MLP neurons of a small language model. Each row is named by its layer, matrix (up: input weights) and neuron, and shows model dimensions 0-127. Each number is 128 + 32 x the weight over its row's rms, rounded and kept within 0 to 255. Numbers have three digits each.
A block is one neuron, or neurons of one layer that tend to fire together. Before each block is what it responds to, as a language model described it from the Wikipedia text at the highest values.

Responds to: Word-initial St- fragments
L8.up825:102087149154097133133089146078173127139151160189078127075087136095141120102137103148154112131113148094177099162129099148140183155156089123090149165136143109101154127178110095133131142088133113104138127110078078097151053068138125107146152100083156152140065143155130159187170182158182173089069135085110122139163151154140133139099106130116131121155117137103124080145123217128181138070136

Responds to: Before place names
L8.up111:143155124090164111040130164099155097135128136128080096160114097107082121206131205097103114195138150148169063131138083111169149133108173182107080126086099118106144133146047152097153119152117111185129124106115100123111150106101091074127174111116167103125112137117167169106066107093068135186081142140093147122060126162172136113187162093137140095099152133133095133160128144104160098110188

Responds to: Word-initial "st" fragment
L9.up369:055125122091136190112120101129189131125150119141109114123113110118127145131135109119145142083116104040124161175139118134132121133175129155162156184169114124114179125164151130138120149137124106111139131072067116166142111136124076162103112178094123144198113145123174111148167143127149103099071118101115159097129109179120116088048101204145088159115127120149130140141153134158167145125124
L9.up434:103156108167065181102183118115103134073112080133075155153116113101147136160128096131131146189114102176132119115148165133093123119154134114159100135120162090115098168145121087090137164134186112167124105125102109126132119102093124145142108124111212185108166117103158140138094138177123070147165120135121111125176140136093178120095130122151137125121102105106119143140042086108155170103125
L9.up697:107132085089072118091145049143144152086115101108140134143119136123213112155137102119151157164109145115126113142102153136143174137112099140073204138100094093128199123151117037133159112135117137114150136156168068143194128148121160127155189130085107133163164114178098139077133144203098098045145099135089144078106107109063103179140143178075096144125107156146109153092137125167154110148130
L9.up915:041131161125134147145113127111127161160135119121163157132120190158163144120166097141095162116190118167064112106189108133157124136097129125089175121082113117062186183106103142139114164137072082103169105116128119126097145120125151124151152115065143102082115171152123152089097109141115154132066121153178166162136107138145135141101137106155077134174129144126088100075140135112105217126115

Responds to: Before upcoming proper names
L11.up18:134111151160114131077149151074133151143178021128115130100099081149082152184114136056154138104184181074149129120129163191092074130118099163151141138111139144109131122119152172113133132147110127125181128102085097123243133118085127135117159136178175091087091128152102117114152143108074092087153120117166098099071098090134057184093189127097133128187147148156095135159210127085139117182115
L11.up27:118116090168127191053067134089171130149131079170142183111090123094109107147104108091089068122128159060062102078124198174066114121045171149147139123167122160109145104088118151156153156147092142082183191148139147194104168105121152139141151120201105152116129152125162121093091135153111075156128097109150202110128134094065119087215137151122114107166183073106113193105133071132122152106140
L11.up230:105132145109178133123097175074151120170150133136128106129130077122088155137083132167127164152102108101139060080126116106130171110129196131146054089161114079150124125117131090149099199158080183082122143112101151109120087105112181093094128188141149119135132120180095167132144157131110120151159169079037144072038102177151111160113120074113097170088157066159158119059114118126128137110146
L11.up302:122170087158167064123163066121140090103147139098099142130154111122078182198191095113124066123144127133167066154113131108110154158118084187104107099118142081118125130087078192141176103113129153077058140149131166155108152101117122152124098183152157147148148127186135052127132073180163128107190118193135119092087121137124149176183145044080105120118108172110101162163117119073122112138119
L11.up303:124147162122183036106094145082128101173112140151131154143162097103095190156103124075163086047130162121139168133146161135104148188115131125111132108097092133131060143153175116109102093100077183174054117121129132153173152141103135160118110082083121095131115121114140097130126138146082117194087136069110090114178115143114117126115113104132094111135146132097160164105187150057129133120136
L11.up374:097118089133094136136168133113146135171059111125157144144116137033129149171070101099145093099165101069081148175143177106148138158144106073147117145104134133067174110160098096148125169127112066146126135096125149171118154079109150153085141088175093160082151110164103113071202088148110113158169173107136137139114100143136080168098137174153069082121131120079118125124168164035114128124110
L11.up419:144141079115132120146102129061086095117126137138110135125134081207104118148151127064076112100146114141118119168165122100183128172130121133113102125160141100126098089085128079167119098149149103143031153197108167167135087094148121147147146132128144135184097106157106075112089143147084165128089114138064133169068063068123147179145115104089110148101090157161116163153097199112083109166085
L11.up462:205143119104169140132172144112161117142136130178159132158152124158102102094100129157101139165107142144167087107139149046153075141127144112165142119102122095145099048147111165166134075134122153135086186104151201097106079151067178172106159120127066136109114118132133139137176131124104118127188118094111093106155082135125094107128095130108122139073151193083177068067155123141133166162086
L11.up474:111145113112152110058151156129216106124096120141102117163086139038099171078180110099117158125136114117162093097129133148181104190138086088139101127116116194148140071166111088072179137138092124148095128128087144144115125125086136082115158109160130095146091172129093195184106101135137143092111147107109169162165181104144169109129147099159157120118107131127113140129112135100159152150104
L11.up517:161106100113167020121093142129096059121090090150204143109146133127124138179108140200107169127192122043120125092118127100147167142118132121172123167101106079164044115104101158101146108084119143170122153157118153144132115127101106143128101070109186094123134066125173152160134159120160128110099132130158156137206150122090145161126125063098144076126070159113080165166122194179154097146098
L11.up662:092131145145117113055138085145117141091090201134158141100134113083148149169200167146175135159135160103139050122110080127084137116157135135156119144119077092081098126136143132154121128168143069140057148103047160104108147117192137102081161130164070154086127092171112103129139123109065107174135131121099178150099116138108116108135077150089131090130120134045081050148144162092158134121096
L11.up688:172146125100141068179176142084153207124096107134125103165143187180066130212085097161126055097131130084103128044155135115160096104197153106126140118100093086126138052113117088099103139201083146106069094135097184141184116107135136155093126064123174055094088149118143129163154130132117162139146119165131062122120148113127147152152115093132129171124166093140162177086115114082124154070077
L11.up773:139134152159116146121126149119125111109152084073130130110067138142072091144116147133118142095116142126130122087126044186098181162139103100112116131135163126074130129077139132129136128154106106167058090152139095087089132112172173090155057097088094152139167170124068085074100189160142174184079150133163131086152101090144072101156077139115104147082111090130138138128097200177075070141140
L11.up804:089085111148150103127047108135142185126186150122103098133184078116168118135100154187111110144151113100082134101166035153164160194111091132122099138171097150186112140120184141162089133137092112174120137161111095088105148152152148158124096096100115137191122136110115139079114131096100141168114200183106077130134145059094060151075125157127109138122121083132151137115069118071085126116115
L11.up855:108152145117175102140168146103138148086194151086139156138132083104116092122134102108098111050147154133044118142095176165143115158122104128185145106100147091069130126137161176109149131138161160124138105158106128061137048122116129093150129056142084109169082079164137121073124156123106182134102136116121081132170094066084100127222156109153073113115139163154106170087100187095116117142145
L11.up862:138151142071130126104157137163106110119049132146106131147170135137124135144149107148121098071105121146116094099075125103127166169105120065113122119175161142147145159131083120145123114112188137195099095131124129184166094114086136121108105171108107127116133119087171098140132213132061176095186126102102132093088090133111156122138123119131073116103119166090089091109094168124194097151061

Responds to: Word-initial "st" fragment
L11.up127:138110168058112141118092085188113159117109126171089115101114163122144187118127120111124112098169117103112105176122105122141111149175052143169118130085148181118177102138115130111201106141102156142083117188174119137111137105173070114094099043157144122132098083171097166147086124168141164094155097115114117115103233121121142106098092171126144132089070130108067159105131096142106114104183
L11.up183:147158117142166110086102137108129100149096171094118155106063172185085205172116092127096189118137131089114082136098137159231081094178167099109120179089077135103131127176145113087155103143161046136091149090156150169118117047167141095153142109116165111071110090172118103144106106139156145113137103181123141139139140164109118124075109114104105132069124208098089149135134191112112099091207
L11.up225:113112092100078112143124056130132181100135140110128186116071053101158118155174145102153128145117137094153154199163133127152191084153153115175159163109081078111187120158177131103123164164159112116115140156092186165124056165095135140098182164099095160157115032132113146154117120213163146162113163172166095122147084147119119149130151129191152103108106147136103148161140083119168099095071
L11.up335:112156132118118152138190161127148061132157123123099081173140139167096163107167110134174124036123104101084142045130117102112094151160130081147116133103124172157163106058094105145094206130154172104110113133168120137245139090171108107104128128163125150087135103168132118131136096112147094121190138123070153117175160095131152122110133160122081114156151107087188145106076158097138114146157
L11.up380:175093094105119151141156124126168186086129130045069125163108117136154182202165083086125146108139095148142142106123128085104112058116147156207165130119083127151122088107115134097157093113087183128115122200143146118142129135142172087116135180127116107059122167173135195082107094103169075087138215136159080115162155122116074160176084161078106099081123145117129102096138115168175152127140
L11.up389:075136115104148106134098119123095121095128154094118182141138068160142165185086156126074150144080098124134132139158140093087136153172148095195150205107098126105120103202156155169119135138166108148120119171097105143105108091137114154163141177138104123103151102115121112152068202177157104198125141164046166137115149125160099090089193135137131187173135080082093176084192125073126150150105
L11.up401:127148124082143188098112094178143155100119131174151185112187144136185080132159132115111134033146125139108165098130187109095144169091130102131137167109133138136091110170108104124077131108168173126116109125122118159178148078137152156165128105121125138134137101152118103131123067126159148144109140133083116097137183143111134161118137162167131112146123200107155113112167179104167127054128
L11.up492:115088078179082182163151197103129113113136169187142116085107110129115218185092104110088142128143173126103139135144183096142152113098165133145078122142117092129127069146127110122146174160130118115135131113130174115084164104146143114183156086085104089086141076114114151144138122126123088066131131138141133118114145071156115055115092138102105126114112157135082105082157133088115154131127
L11.up562:125148138135097113068152144091206164130085085085082144142123118106129087136043115127087126113145118156149096105121137115126151143104175129075103138114147052130120132175145122074122147126138162103169112121142173092123077160160124169125116156086153101153145097205093171161093081149176154073140131127127094199120126114173063126072125150131090167105092153107178133143142118113156107122209
L11.up612:068083150130152147128108118174090120163144143153168179084137138133136113148138089170177141090160110092119140106115177126085192106136134062106089134088099108084129114189062107136176138131180116095127116167174127133221052113166085068133171084126158177128141156220096151169079130178170155052158155137070136087156130150123108111105114154099113148127153133147106124098153137122127155140127
L11.up673:108152110122149139156127097152131129121136160086138157121098098073158146132168089080098135064154115148186120193131229112098168121117171089156066137165092107129113087154067095133167143107134087177093152171145064117145147196151090153108134132114069130170075100134166106212085143252139139169178130123162144165137108100109175103048136148083123152161077150121143115122134138136112117072107
L11.up681:103084151076175139142149112162115062105144171169139119126153103114101137071138085145124085099103141109119096103141159107177135169120137143134134190140087114103157077137053143094105144169101103133141097128136110135144150090119181175105123170109126106138185053118121158110115144171174105150096124139156156108088164135198105121045152135168127149138111123088077140115178108130184126133087
L11.up814:078158056080128140119034154226093092091100144068159122114099147114155121121154137098134155112142144124115131166149172151166170136162141167140144069158112106161145130143084145119117146114152140118134102106092138064100179107074130162147072100142196156106116137115221151134171076114148126117066090147117132134095133144066130138149134175148135166084073118096021113135155123076124105131081
L11.up872:140089184218098149184151105125195119078112107090148096144120115117145133173107091112149137192122124154098069137108122146109130151153154093102109170172133132108097093176118121134088108059145188177129067110108148077162098143153122194142083074129090147151189079148135136193132089133161141120131147101111096119144112153132094142096116196090124140188081113126089117192119082195103150144139
L11.up981:125171127059123103152072053165152133119161153093120051146172148122106087118132118136131146170151143107094132072172138130155133134153060100123110104138134199151140092129153047137148140107158134140086099123138195085120116134106144142137080120087111066117138155122141096121171104135174136065073091103129171166161158099091104131068110210149147136071134170145144101099140186165115084176116
L11.up1021:113152116163159140097172173124158123106146166154079111119134111179172147097105177149139107081140175079141149081092094109115120103113136121108131117121121111036108117166147135115130077098159153098130108111103121186227105093104127147089122145118108095194058132109175086152078118137114172116150085108189145138113080146085132091092144131144065154092020111129049132116109130159166156116136

Responds to: Before a list-item name
L9.up54:078178054117158127137114146137122171106119116120169138071055150139065085127099067138109081137148127129116102057102153113069158160238111145178150149094152112169177117153148105123144158141153134135093090131133135156094066076146142118084156161068081112123095118148122098106119152134143089135174145111125124155104144136124107107074120097124117118128158092104151107094136178122117177130110
L9.up213:159155107139131166138115132143205132078177093160144127179130148111112152179129089126133156123150117134154139187086146124134132173057092106092129121097150063134109100159131109070121112170129197159101133085119105090184147140084162130151124102118125155136113081117077189185082097098157107054119093152170168128189071139113145133151073124224073174148193139100142131102105134133141126104109
L9.up268:155127138111099120145142102110151124117125122097127131168167163074151143150146174156123164109136119056099126135178131160110150113154133095164120087161210182113111112154109116133121189196167118166086109077194195125167085098066123148131114115125169087145160088118194112085124142162110099142135125145138167105168136125118143133132135110109077147140131145157057135116126114155151197092166
L9.up358:128083087105123112152150112098150150186131118154117098146157125131137128167146109082085081144113174114144072121103168091180082118125112176127169142166127085094104130170150141166081142139186128177064135133131086145142144090097132132044163119129158134111125133143105134161120117115113139094114140153110141110136118106087155126105051133183090143115120181136174081151086114114068147143098